Weights of a small GPT-style language model, trained from scratch on English Wikipedia.
Size: 14 layers, width 160, 5 heads of 32 (1 for keys and values), MLP 640 GELU, vocabulary 1024, 4.06M parameters.
Architecture: RMSNorm before each block, rotary positions, biases on query, key and value, untied embeddings.
MLP neurons of a small language model. Each row is named by its layer, matrix (up: input weights; down: output weights) and neuron, and shows model dimensions 32-127. Each number is 500 + 50 x the weight over its row's rms, rounded and kept within 0 to 999. Numbers have three digits each.
After each neuron's rows, "fires on" lists the tokens most often at its 100 highest values on Wikipedia text that the model never trained on.

L10.up407:499498505528558527425436460548557547525430480529548536556499524570443413482512597450457543515499397538492440444494412566516490460474443484486455463484526574527495543527424463488603568446485441579527595557448520524460448494517518557511495522491499554540425522468472498551449497579464542671
L10.down407:509626375558499501579529542568460538482530513528550510571541394481540581553524493445464504509613530596480508541419450532556464453531571512534522523469436512444504524496461487510486542429445453523533493380389499509448474484478550500479471545480566559497432464451515546509500474342421528474
fires on: " A", " a", "ec", "uc", "is", "ro"

L11.up142:443541462467557487423428399322573501538466476446468452458467421529410541507540485538458443521511477459483450564505485562435491422520523437556507515545395443501502455475542515600413454533492519438559547388578439565564464576500414505443485483541452517547457520518488424559469614573513460540
L11.down142:447532515468466528518522504527521498516546525527499576519478428418468507477576553441490561510615520557412511509588529507453536499442492490471549446411457426556479492564516491470476550560484430555466516626400488475575573436581544503516444521427447444553507444496495434475466378528495455465
fires on: "e", "el", "a", "ch", "ia"

L10.up476:504451569523605530449485543498509497550481443446517550503421493537535413503454557461479507480478473488566484505570481567504513451416453513465411514487423562540526543476403385580518596529480475505553590597562521515466490447513509459475438480445563446507558453506517532522488581506488487497
L10.down476:558508459523547552597483484505519542520572590468591477505539436548466620531505512436460425504697523542504486568479416530554414432490516480513497459441518416433543561501504491509534500576523432501543511505472552557407577475541572493621489446441439473548437437507472549449575513487487574470
fires on: " res", "uc", "as", "ral", "is", "op"

L11.up308:534543542481574515534508447421524470527507436504517441494471545518442473485565520533582417520481501461521489628512505527428503487534527530482500587523519443611591469541590464443450530493506434493556518474424469461473540405509480499546503530506467531488525540473532479478402471463456398489
L11.down308:590535486570467484585430482485551556534525410520481529490506554501478546417494538489512538454578463510446549434557489525621442430527528444470550545552395555493588566528505414569446474486521473464430492523513422490552443451477404503501560547482419473488471453482494475538583457487512457492
fires on: "e", "t", "o", "ot", "in", "ric"

L2.up102:484495454482522512515530482504494413576477542455449569338473558535556465446491575544480495502509369446439492515585514536492479605505519441447408477520440565510520615499567590477551469493478477502557525483481485555442521466542571459535559504482572466491537507479502502523500433531621523471
L2.down102:456593513519500493508481584535573432492491452542486594507571486570424556519513493543532469519663587477508433498471436504551496479497478479442495486554567493433491458537552464498584487547515544482447504531477508492556497499403443488522452536550467497553558496485504490383489395511565572516
fires on: "ore", "end", "ist", "ile"

L10.up443:510505520546480561506503459416525470584517489415575441531566547490498476544420528456537540425541535525600534460411506458499512519484518525465655479455445449450408514536449498552470591527520429473411460424529409507482499528549503524472476520501516579504533540533481546494543589563543498385
L10.down443:555631500498491571297527512406539465492563524527468451496449680567455522486514545465528527525358456566473480554482552450489460507421473424450472507433451466508386471508523567510510602471429539471478518413530524469560527521441520496472528504517518597540476536509556495543544583467480488583
fires on: " d", "n", "vi", " st", "d", "i"

L9.up22:496481480549489496496477501598492473530432531469440464480552442502523591464492577564473486519546511562483466495520569522480449532488551503495507468545430510470500541551514473525414445486502473489519506531457528581512605455534582495520501527463459446508568506517610483586432528425626538564
L9.down22:524422438516522477521493433526518471584457523439520433562457562551502492558490427398477538524637485437510595544444500522525340508481534537536493509530658500453564456550475487451531505516362526587489490464496543511521548585508497553601503457537596537450461484463547497517550495530469522495
fires on: "it", "ing", " of", "oot", "y"

L5.up556:478502497462497535563506463424500533524412392562452515560546558468572569476504545458492499420505398528542553490509443484502487590580425545493502508531466490588508486527565424490522522544503464615478554553453532455518535440518540563466452407547564522500457464530443491612515667526564439603
L5.down556:526542518521474564467530515514617383461484509514481554541550514473565490557488476478507481584515447626454402473521563526546630468522406495477472479528597455520540493445611474560522494509618550482551526458488454473463549571533586543448451502529438568487452521565458498518467510553456468421
fires on: "id", "os", "ive", "ul", "ical"

L10.up259:507485512439492562543454438472495467516494404561498457490557447585469554438544504463479414595490521477476562425516544491653482549505547401600629511505456503497518468451546470483468555522486503569449436627550449577405589448472539434522511533531448391486439506529462477514458515495515563534
L10.down259:488296456417436519524438485477505516444456513482540439518432509486506551470473496450438544473547524464466509505541510471456515508402441509509482521561467474543527506390511514434474453380584497493538466505512515497519530564469516458497592547527633592504390533520518435412506428499467520491
fires on: " re", "ou", "and", " v", "end", "art"

L6.up38:442507558536582533449460443560449510507444445486530422460429474494479520526464381547527465510504437496487457559575508576544515487522487502502475480463487500370479483409411566559467471444474503447472519532506567416480419491419466491490560565551648483510487508524461550457582473408388485474
L6.down38:489513487581562393538411509470527512522487536579571498550489477519476456452482567552493513501391486496528547526474437478502509542621474521567369512491471513529613485553550474467492584486471538581558466469489486475456526475493530489521485516511583525542566547431519385343526523507440522496
fires on: " play", " U", "ov", " I"

L5.up352:469467473524479567510515437494470499478555555489452472487472480488574602466556505561555502489492459478528573556448559439453481423503524524417557560520484476508741571511531429521509527499490514570504401557495534377495503509426458555474401453554503419460511485450425489564555486465449477542
L5.down352:408553495457407540516497538504462478516462431517486449543508484485613487432417502532478436496356459504511469430500544491489470526562578517583478445483589561506477456454539537535523500421627573526465508456533437485522419524517465474505510558525407542527511419510439502578468596575514428524
fires on: " work", "ision", "ition", "20", "ward"

L11.up561:518504459468569537508457429500534535573505570525498568511436448595503512557459436446529416534484547573439502558528497508433515499447478406373568494472577558520544500514608374575553454522510516471507611509526586496399424464442549488535475545448477517528488404519562360425633570573495547511
L11.down561:516682451410461540438486533454462519536443476521505508506531441578423517549551496519449523484525484554507461530479505499516386404461473546522535591375458404500582558471452476464540528524543458501500520542430545522536440462426434559469538495508485455499614419498493486547550511461431516426
fires on: " S", " al", " 202", "t", "9"

L9.up559:526527450558562483407429549446448459599433374483464445415492487456577552480506525475419451426463488485583425487517556523449485453605547591495513470527481549597574461590477564559437432477515610480471500447408548531458522479465556521532586520629549547474433552543557504507492479471519566518
L9.down559:525495483473453527429574503572536426495418506552571405578474559579563534540509400508420528491671434465474527434493494490471466456449488503524568557482594542456497467495541448540546539439408555573439490448528564582437508538473497459598472481593509524495455407473515533503505515618480543566
fires on: " of", "ing", "ut", "vent", "it"

L7.up48:531497491502491467511457579545434551467515463540459600534437503519458478507513434547563439484505512448417412534491507507535492561475535455510557451552434410534505532507489467553478481444505530519492499516523558540561444504493536552514416475479500476506511507563558496462471580470599482518
L7.down48:415408486490461550506525487539501473396566455489526473518519495458437438482445495543430498493389499502481567540512502503471603471407438464481470507339479412494476417513543522456542560510508539610521509493543590465445537454502469507402528441514522490550483555523453547543386470447488442474
fires on: "ust", " On", "ir", "S", "ain", "up"

L5.up47:524524502408531538530552497510494427454461502390517501548545454555518482503550498475450492426489538481541561554438466453558491449551517473491421507479551412498527449479475535534457405489497495523536425497529524464592499556437519541451462487521561444490442479521513483434512515508566392566
L5.down47:552608463500494494538444510471561460554489588551517563575434552409635449537531452546546524464593497463484495511437535492493610513560530527498492454568585525417559502487485431498547440541549545439487479418446464503455481528463468559568517526534478519554499523513479466579527359496399499487
fires on: "ul", "id", "oin", "old", "et", "on"

L11.up606:574511486479461513452484514440495389487467484514499560509565565459444490503537485554511480492506411457547489521621416526533504439473535495528454468478468448526696463399455495444497538515501429506571512420484404547545599467543461513564514474558471496537502569524469496448448435420474480570
L11.down606:543457492508466460549474374496575496502513532496515446482513537359525561474492451432529539562449522489470549497480548509499556428434491472503476447434505575497591506573459401475463459535403390542413446538588345579422460430517506532479533524437498479509531577516468493538531451523511452550
fires on: "a", "o", " att", "om", "et", "age"

L2.up155:466524477415548511484406502444460525393412445463520547499459459465518531535570519452486504432488501567444580563515469445463528565490516504475463522544448521548497535540590495513482586589488539506515484457535546506507581568370405490467481461504430454520532486412477469547440522571457569540
L2.down155:432611447547537476410503554410439486609562549538502547537536467518496482546567534511423538477568475547509481463502562430557455521494443484483518595534526534427520494485426445501556403556445466418566530426465534442511512421466431458521485407563455463411445486560468483559493499524541492484
fires on: "t", "ver", " only"

L11.up376:526504612456490495466565440482466427573535547589447510543436384564494555479447447483463437554489527466496493602562564533610498524512495485494474447539569500439500484444571439561453467539518552426478490477489591540503522480547598523524465453463512461561414474561462469527483575610533455456
L11.down376:471517469515486570489501565506498525469483549530442468548445414500426569452512499409448505529476409495493460481526545439554417431473392435549453453487471441528416494493414503490529535479455493503522505479475600492522420486449496577451566459524504511541539486422560514509501432446406576429
fires on: "f", "b", " 202", "t"

L9.up100:484490498484519526451447532577484480558473575459432479456497530494612527501428486546471489503482525489439484457466562493461507506443519516470543460471458589542492596596444544427460467472480489500475461511550436492532475592571562436499460521457530567551464513557491494512425456467502497427
L9.down100:507500470466574551452498546418493472557501536515465509510487560614496471456473539386523552483589453445484514473530511564496302536466450500457481525466544523393577547420518497451582536525417521550434525515566540444531552468474508470570503502577571429417458460549523524482536490471480469494
fires on: " (", "ome", "ood", "est", "om"

L2.up162:417473470438537576492484417527445502514455498409598541515426453469550491534622538413483503516503584446457475489503489505507493536519532511576563562490542491564565481549510448570534428564511572466547420487538633535510479520459443412479498511472413350478485467468475444530502462521485489477
L2.down162:445489463483529533442456474588420555627545458513507512504526492512523416542515534515392512503527445592459538537485456531500407537529431486492453538517530590528436473621491431435510437478471474517433513458516503518467454501512617468520631473418450459427469569453523502526495594496537488437
fires on: "m", "t"

L11.up367:543522449479542571579495456446493431415459484606539514472527467499568484402531594385504427494476435485461572482449416591462489554560471394534475582510527561530643402519514467448494564440481430526547504467482452457484500493468533520510492515521498553544483551449508486471516442459407462584
L11.down367:597537488673448409490451495534524465564483490513583476550478507397491455499507506508531445555481474476539493523519411462459443482482439476383492485473501542511544507581496504559452538487550418467519531428491415488486471422494457573480537483468564478425505515489468477585415446575520509526
fires on: " C", "o", "ile", " He", "ot", " Part"

L2.up512:530515536471560489458517435539446497369441493486539485454551518482534461469433503506565343459506497571487437513556489543532488517471499481525504443504535540494490484528550432528438424466489508534532505391555393517566507489482562581499563514543594479437531465441429482457504551425558512491
L2.down512:510452496531579600451368564501550511506559479521638496567499540465549529457528500528503484413597574416450430522540533449533567567602585445454432538531511451492491529478560557541482428462415508514503486544478489512589568443456480506503447410487545502473549526448495449440480540501468527479
fires on: "p", "ist", " end"

L7.up515:520487569524518526526439518533502690507448441522581519434388492556496509410365548475555502405523390536459534449550547546469500490541553402511517501466496463458445557503402584433495600505506553415527499454500466453563438482506563506535445550498568439508451474553442462504567502483563514524
L7.down515:476504489493505558534494553522597520417466514475528595528608522368486575487606444468505504565550490476521420374505477447539558518417529537507511475428455475498544484457548485454518428452636502473496508414597460455511577464516442479502545495468501533521593556426487506480515477495531539493
fires on: ",", " gr", "ent", "u", "ric"

L9.up41:485481449437550476506487623525424496539431519563500583465454411534516483503419571507499511478506566479383489545420580505536486473441470556482509479513527408497443577556573494489482458478462539581475458581517530508435530578597497487451429544518500503509583495455541495501490506462452509388
L9.down41:480531470466574503531452514540545450521517538444540463381483580555460557525456456498369520508592456492544498428554527506526395524566492459498456535599530478418575489409489457471473519510422509573501468582525481471532576513506429541529553496531618445512554497452548513548463530482443534543
fires on: " (", "ood", " \"", "us", " or"

L11.up372:489477465470500498524478540547494432491535511497473493585465522500549546507456524494476548411507556511505408534525536468561507539488472521489535521515462457413304530506564532448507593543501456450434499562485520528409444512536544483502502494539422491464459486515455465506385435576608475524
L11.down372:399543513505439547472521634456412490518504524543489523413497513560472449416473515628473496557510452530507468539522553580506463558543562499552404484456529506532455488422557530560560471548374534473520513564553624467555513489504633429490415439488561607575473541475538498487496595531518555541
fires on: "ian", "N", "ul", "ic"

L7.up429:433508474572524487481423484586475504490569553361473539450500501490525450471493467516540495492500535420563513490533486478515456500551523488537564482472498502513454539571479445584484557485483456435530565566403452480396470416442413578514415508582545529507531479509515428450579515455569603499
L7.down429:549536500561510545561480550510434514493484539421485499502573512428512512514544493426531567509423494608480460554486511527562340479460448535572523467565514507504566540438581480402521510478582496490513496405494587510502581498445464461435422561407517484486418466520520501481526522493525523517
fires on: "-", "us", " stud", "ce", "ate", " inter"

L10.up305:467522471546517520543464454496495461473591443584546463554567454480383475442572564526511477532520393440449582551439494448456511606502520559513591511529457529471483442551567586549418630494530466540437449544546562496514547560497555542499504474540520574524508534424547508545429485544409518523
L10.down305:523612464526464525430451548428514441429462483501564562522486498493603450540476579462601524523409508521529464533515601450449353575477485433538513485493448591509522464475530538497495544464433566507442417476416513526502447583452438426481545522585555591529530513554493463496523585456549464548
fires on: "/", "'", " (2", "i", "|", "ir"

L11.up244:556467488474524413472460501370491488462453476506466478533462564468404564410486531511495516485505526415533457571541492509485469502435486503490430513479475403601506431517600518440467628566504498480529543357498490532541607406520497501508453449514478515527490498504444465544413461489496420491
L11.down244:503541495525460529509431505465588589564539511580497442527485513514451517482581505583529566492559520488500463390518543574586494467451504466504507489555450652411531511466528452567487451491357483551484476595467527511513496471583483525443461471458432527493541541474478498600545427539559553503
fires on: "r", "areer", "ric", "l", "e"

L5.up234:545516514446448531532524513460541447475535506477529472551485472443531518515414482493457458454508349548507527526461514481514508524538513603445468579486471505528596349487505529510550443423484464522469526516572506463514515479512536525519454439473592454486404524522537535478507476483636429601
L5.down234:535343523391523486480448605480518481401557507566405558537504556468489505489503445603462455447471538430454438515498527520511573550536401551469435561533555397526567475445526459531540442571596584524542486486443539446478499520492509546503488531514488536459484586517435553533545451382434457456
fires on: "ary", "ical", "id", "ul", "ous", "ure"

L11.up200:512505535523536501506551385408544508488449447495508472504467458450437515480574493490523542557519525458534415473447467498500490495443449549503505539563496420511541499504461506411344580535491499455576547485526510492446547484538458437542555426559445530549559480556482457516406454532440445559
L11.down200:469673497610479532545462544489517496571513550544557555531428431467531547456585559499563541496528499505530469439616449549487372459513533512522520477562485581482542533573489469450496484445460397553483501470420462468508472530538489532510504552520531504512536492559533512558429402596596593523
fires on: "e", "ath", "ate", "am", "our"

L7.up493:461482463444549541496519520567426430550487502516527503460451482621412472506537481446477437510499525489553496473499481488497473448569551478528512446465471553565525499528443506610523463450493472389502634642495521513444539452560405488478457481510466544570592524505530440578565543618556582470
L7.down493:526619516635498436553430515546488440516497554486490389481548398537428521471507549483482493495546584450469480473438533480591379465551386491463449555467479575469479511511468491414497556481505456576470535508536524551507596498438488489441456497412517479494394465667518502463530505532498500551
fires on: "us", "ry", "ce", "um", "er"

L6.up138:558513438447521501461539520419579522430559514574544487555544497539553547499515453456515433464522393525533547515493533459473489567515462447533463398533482465618434582440584453566462485537519597543460423448513525507437509565477519554458553491402437494482565581454438525536320498553464513478
L6.down138:562550599400510571539469493471443498502467478540464479452593551527481552534475448420468539417477442463508516539519524468553567543458365489517453548428465526483493496492466486478481417509437601523472545447582510539522420566586541474494589468575422460457572367587415498470500553505507556469
fires on: " al", "ran", "hen", "le", "ate", " 4"

L10.up168:391498483466440505539530521554503578479447590465412469508474466473495609431530408500439553541503507511403503531612508462446472490503488502486530517505508516529537497341471490487562495401489511498575428471440570474512469383490515484460527541538608433504349548598477354493493415471495491603
L10.down168:420437517460441475513458471551482474462452454542580492405514433456476465448525477553437579471541479472491616466413433469529474440498494534507556536480603407511582475505505378533529442384522469571443514535469430524465385486523477519449480484500627458474413445531498503519450418574528469417
fires on: " pro", " O", " ex", " Pro", " ra"

L7.up62:409453501456512473528470516551450508498479441392533528490516508499457476558550500474422484494525576484375455613544519510522459520489511424503567439558452448477429484453606525518541473452494371500534599437526529473479480477566521511485562467374632562569531515540554511547557564477470457526
L7.down62:514544504485425481501524516443578509599447471391494516631543504444564353448425444515497535454440533443497534571447502547455622525439555499458524510452430498464517490526559522409489522552364468579445545424494603478502522479459433511443509430578539494516446519504469553574514419582432478559
fires on: "up", " On", " Le"

L7.up336:520522474526641489458420505513418596479472610495551506492361510419543491555525540504498437446542512493379525430534505488439512551489566435483633493525403480515497532534504422492464469457489503420504503545471531479512471548466508525487421550552615473497437457512470509521459572482451519532
L7.down336:476419495552528541564542502509482453382482546481545518529540513346428509475523462467481546514489448526453474497564540465398606513468514530496519413470506497484541466530542535440502475534537523546521432460482494456451527524477424395474505590504652564476497543484544462540440537485573536475
fires on: "ir", "an", "u", ",", "/"

L2.up68:466503527395577485540607484465510387587473549531450498406488535542524444468588560520491422542529549601494446450484494580434531520506494472493407541471502479525420485469571468555597538520495443417603541474458477564447510495504497483519548548482478466465563434415520479453437537428579482503
L2.down68:509550512483447466543458492456558455564486449486485593455559567487529469465539553492442491553574522496523459489497578526578523458554441598460487500613494527499542519524400585572550443528508555408487547507516488521475513413583473500564515435496476515533521549397475468507465465586579574491
fires on: "ist", "end", "e", "art", "bum"

L11.up220:481504468416528408485492421368509445455533477499580463492428499470370462510499493481567447508517479430597501539548556551490506448394489499529475523539515452491522447524526530514393546541498445474577529416577452555566476490496377507544499460565449509481494478539476475523402528499436423466
L11.down220:435595483527439531535435516456490562555540559528568532528418558450525536443538560472607482480654459569430487407545577541477499443495566506449505443569443567513562492501428527521429504499521513506470462562433507463533485450506491547548545496436511503525508537484489466463502372568510514543
fires on: "e", "ch", "ague", "am", "C"

L10.up53:524457498483516466474570508471486422572440485497494549491423450477567435519497455452552372551448373571441468551631499558515485455618478455474437511515432479503422422505460483485469477532483425576604439558590517478578509476523448491480512490481501483516464532480537509510549475387496491548
L10.down53:515308616510517482536450479539550519485468529491568424601520418463519503485502530525536474481623479537494463506505469513526454476492476557464440468460483446475641492444539492432493432461502417524528542573491455433544598440410465488484467538500520438568548530539527543454482552493485505487
fires on: " out", "-", "ec", "ce", "es", "–"

L11.up511:435540501557528542519429499587524528519457434551496479523461523519472554580507487467402663407468489488445394518436469502433490534515585495474564550488441489476441426489563450541499479482496513500384597512482480522364461540449519520437525501422454566489464524419541459454479512482527487499
L11.down511:452540456588460468469528488438489475469506546561402588414531375539530475497486562547471467537603502519502496542453518573531452602513485445576586495430430455515457494550598593481482499445449482471488615484494556454518582536556575472476485520511569515520567497456554455505447575473585433453
fires on: "an", "ain", "rib", "ov", "re", " D"

L11.up365:510540502425504397521445481487471532583503539509405563462540490549530562566475444472466522442506546511528383487489540543599480518444419512427504499471429549367384575444519588474513500494505588383427542436577504508443455483497503476551482418523483491484486459419490422465509485544512418544
L11.down365:348335493415484525493477618525453430541482587532443493512500397506531429500496497583476523536582476551449467495444504500499426483482517508581512491368543529530372548492536593488570582467493453548532468515533598417512491502542548467518487507510564560573608590424474509506524524537509540516
fires on: "ic", "ul", "emb", "ational", "land", "at"

L7.up318:434465523505601573484445550553428572505516594481509481462332440509495433498510525519482496477507500560441499485491399526492496541512382495527543530542452434531448584479604394501539503399508480461443512510444578578463524519493558604478515529474554561507484466504443483532575537366457475538
L7.down318:487458560469499560509521546527540461459497515494479503606552590471478479409494513511465493465508421471488476488428586402400580586427489475503494480452476454524483491514580565459538462586578524513480504474479630484466570483539355440473539521488568518485532537425509456514481481493557511609
fires on: "u", " September", "o", " December", "ot", "an"

L5.up403:491497511559557532539492500510417496563450555439554565476457551538529467498406636488531544503539530462545539459544518494560492389536511527464453431508568505466455447419518605446544502445504560470443489496555483447480482481654516530481396582542498510582474433376560533465532526458460476446
L5.down403:520537561447467516402551471396550531618587552549492648433460575473598529452532453452458513510340473488567462514575464444430632498434507536576473490430450468465536528553445455522468448476504531463453434512451471498494539441571555490539504511491548491483450529576558442509522524486526493464
fires on: "uc", " —", "000", " 202", "00", "19"

L11.up497:570520495367512487554493553500455473443429454485546538458533461531479556456418580483453522478523533439486515567510544541546489532561556463571424522484423438478613390480456427524427581477523515485455477448508376476402574511595485501525548511519568520497419600492503570468434463447481473504
L11.down497:499432443626475479462448387603547434499537487505544534500476619373516504503381456496540469541516464379551545528485560532475470545543458434440479437397482595529445478512430544510478522426421496474475575573523483504463485447551539535443542502563551490453527576488536476524498464567596425514
fires on: "ov", "a", "o", " Part", "i"

L6.up524:565476569468543542471468483596400541494526396547380474650481569488389478455496463452557585553482558496541469511506522458471520499476578438518443479503475563501474515457570500540423467468483472568477504467493457437566525508480469477528395424478528437517468515505513447544510432415514535488
L6.down524:419504520482506583608394463587582527473492447508478541561572479473502524422479508519549455548424569594476504536514443456502483475458552505478504503607476486560430563550566501574495506503412578507541411459502563510519495531432512423542483451504447501579493477428555461517532508494491489453
fires on: "ik", "av", "ublic", ".0", "od"

L2.up211:542522539532553509421544468652473433358523491543440507455470474444490507487548479515465456532482488481581506498500475523564474520512514527442500556514547536487471460513531389448486441471516472522458453433541438512497535501620506522496524561528554468511453480567509568488492624489565486560
L2.down211:538479531556512512522387519641595487487492542557608467576473479490415514497470512431492500471374489482457426487448529489499500565567581479469571515547563417459472515554567524509501514508403466532587543555612491481546580473550538554440502536492502487581377468502551506396476467527504537471
fires on: "p", " comp", " up"

L11.up498:552478520575540569531441492538426592546540559506499547490445460504487618535406424505455549462488538481479435468542481527453483512515561562415550580468430455498443477458534511490499483499498496466571491516537522467426501481468493419498536506434478567527426418459513476379534452507629448528
L11.down498:379493415492445606523471510460550465558479473549440586497493503524510517506477518543519537577487464600428456585447532634536367496457502468557495577548580500470448475519473606431638492528504506544511583503490566431563604561533507578507436526459532494540551551506554524556550511507485466498
fires on: "4", "0", "orn", "rib", "an", "b"

L10.up131:500512452501472409578509469539469521450419556624525533510528450541436421405530529469563450462543495486516503469389532564490543525483517511460538576496558526482503441594490508559478688507518475481433503444531586474481445539451533511541498500544550503437541502485566542505495491490552469510
L10.down131:545741474467522483405399552450503470435543524466467515554428484471494551531535509416535518492434508561455439498487522461536299438420558476494447541456451445500482537475414481455491594500447604491452506451459507505492404590446528518477424526522447535472519477536476460558504561414520496508
fires on: "n", "i", "ount", "ch", "|"

L5.up530:460510433485499455521479423435551629501494525534512468466520534553491443520467607486470525420502598526510488522493449586411491432500449522434566485488555487514447480527515551512448499563499483522469548463527465579504476495395496522527478459559469465539533486524476454484327483438458583533
L5.down530:422513476490518447403500458479481462488446425532424449483401544572463522533548578407551453557494495529476586488470509491528453470510621459488503491520475442547530499397507448518526521512441392388517530464509468558509515522436629537499491567494484528637541523448535472440550509496521511439
fires on: "ect", "act", "B", " B", "ct", "vent"

L11.up500:509511594518457485513560443430530534543601479495548561550460505534496559555527467499540604495539484518519481543466499432467523414423479513535396492493464416464464561574462548486403527452477467522517432447571468504572539443488467417550479501395562420458521427487550496459464409472481490530
L11.down500:428424521472519581586533531483518488461516450462500556457469501496548471482538502460481543428556564573463580425570506504535568451534554537536585528522509551474497457455489497506500483454651502472479450558428431480505449539542504583537498608503547366616468509542581465503550467558520557490
fires on: " is", " are", " /", ")", "am"

L2.up103:598489570429504431483612470602445483517467551484474554489547541506419457545635518495476526577485470450534439586498515454511510476513493524510504524535453567510615518581527467568517504454518490464486512495500525525513527543595527504445534488524486362466501563473479490551514570576522487548
L2.down103:439426498525524505503451503646528511533563527577483490554490527508352489584504532477525448487623455597409499508485452438462488581567572521533519469662564465545506496532524448450543468478508520488443494489587475516498526563530528487434578497523485468560515515529524472381521459523559510492
fires on: "p", "%"

L11.up446:590480570423450498534481534440445438480501601604477642471421457551484585481490453440505442417493486525437507571512490544523530519505442507503459391466596568544604487504566440479582551436501473491523467568434449472559447418562507597502501461461453426474492509517481465473548447479502378447
L11.down446:580492384522528530470515489597485552453498441517446402536467490425507485471442397516467485509505397527534400479399498465500323435454456436506460416467483591484503520519473514513542533478530458480533516455511527536481499451436499579441524492471541456464518494467469462587592458401428488465
fires on: "f", "t", " f", "ce", "le"

L5.up589:507469468504442512529531441495470532475525469468495488574540477473530516437597396481501504493515562511492591551433519480577479536507434532503515515528583414514593549537468467607424460541497328493508453531565559583514536584478517627476511518558429444532473544546450505523576510518352520626
L5.down589:488597472516466437524471497537549417497473472536550454461502438448494529488470440529536539502516472490523560510476501550507676527553519502540490464491543563529453467482436504547537455475563514489504557505486460486424389529545483601429479514492495483570502439453492489558465389509478532470
fires on: "id", "20", "ire", "ition", "ack", "eat"

L9.up540:581518502551462499475420555529495455552501536572447469359500449454462578462412514513455498430475498516559375537516510517504454474529464528472516401495579417576586461511468491570563458394510458541465573552400523574511526558480560540459512525526406413448511468538539479505593506527567445538
L9.down540:517472473494449479535411529570577522575495519518464443509484562613499503494394492534415501486690491483555548499496545542519457503521519460550491560559608555469508508607489457451502469440442529541457513525418532510425526569441539556569492554579510518472453521484517507603498465644511553529
fires on: "it", "ing", " includ", "ance", "ade"

L2.up414:372512463450481493588431506419418493459513530542475666533529531484603538502470536480555500568490468532442539471537559559505503523478539408523422516499479438536427530467525506503512574494502454462461492497530575500521410517378516495513490465480459492524575530492493460542497415498575497500
L2.down414:412647447461571442455533483430507438517530517520507546505539452551462507526500524551394492489430532514460566477481482545445434507351519522484441525466469513437544496541444546548544507505505457471441506461391575398553462508428495439554516500513479482411479539558474574511462516534518412444
fires on: "t", "fer", "ck", "f", "gh"

L11.up469:530497564462563443479504405448504485563549529458552559444534540438379392568446440562609530546514500526520486482528464502427499459463437530528470492525432412416479525518494569548469449428516469499512511434605523547435533483516476454549591605512498522517525495519535462505445434473419484394
L11.down469:423671504478486599550477500550514589523579519511520583456502532480554534554529572432559497471650467534442527481552518545551474431500624529555551499530425463531510517519505494466441518472493501544515432544523415499416502512427542588570517558446557480577541585540513491402615451516450511501
fires on: "am", "ague", "an"

L6.up242:499513449466530500463463591455584467484588431522496498499442441502590647452522597475489526506509520517513581509453555527438507511540493434474510489468504459610441499556424475556508506531507596490488489437454530481420535480438594500482590507385487492489465609533487541533328470513553543444
L6.down242:570467569460599517458585484450446523424468477514449464407455457570437492524457499499466516490367476520480521482534537473620421503459462462520516501427479468404564469490463530478579432417472555445521537549500413527554491520557579489472533488492494494449569408562489474514525693510546519491
fires on: "ist", "le", "|---|---", "ate", "ld", "T"

L5.up4:450524499500529479510557521467457523448607534445391506472489515474561546501391653518458427486522529435490487539614549588485523377498425535486454551458521438524526447479475497549472461523520611515486532534436518511403450532506453518543523443569414456527484488515462489480468483416538601533
L5.down4:467577518490417527513525515419565474431524445527454436504390546525453607487471532451599487504591482484518497509424478429483422458503556482533492559527458426471592526441560465545450524502582482502491535530560445527540517551451571461380477627508550480612531530479554488427525522411483399480
fires on: "act", "P", " States", "istrict", "ect", "V"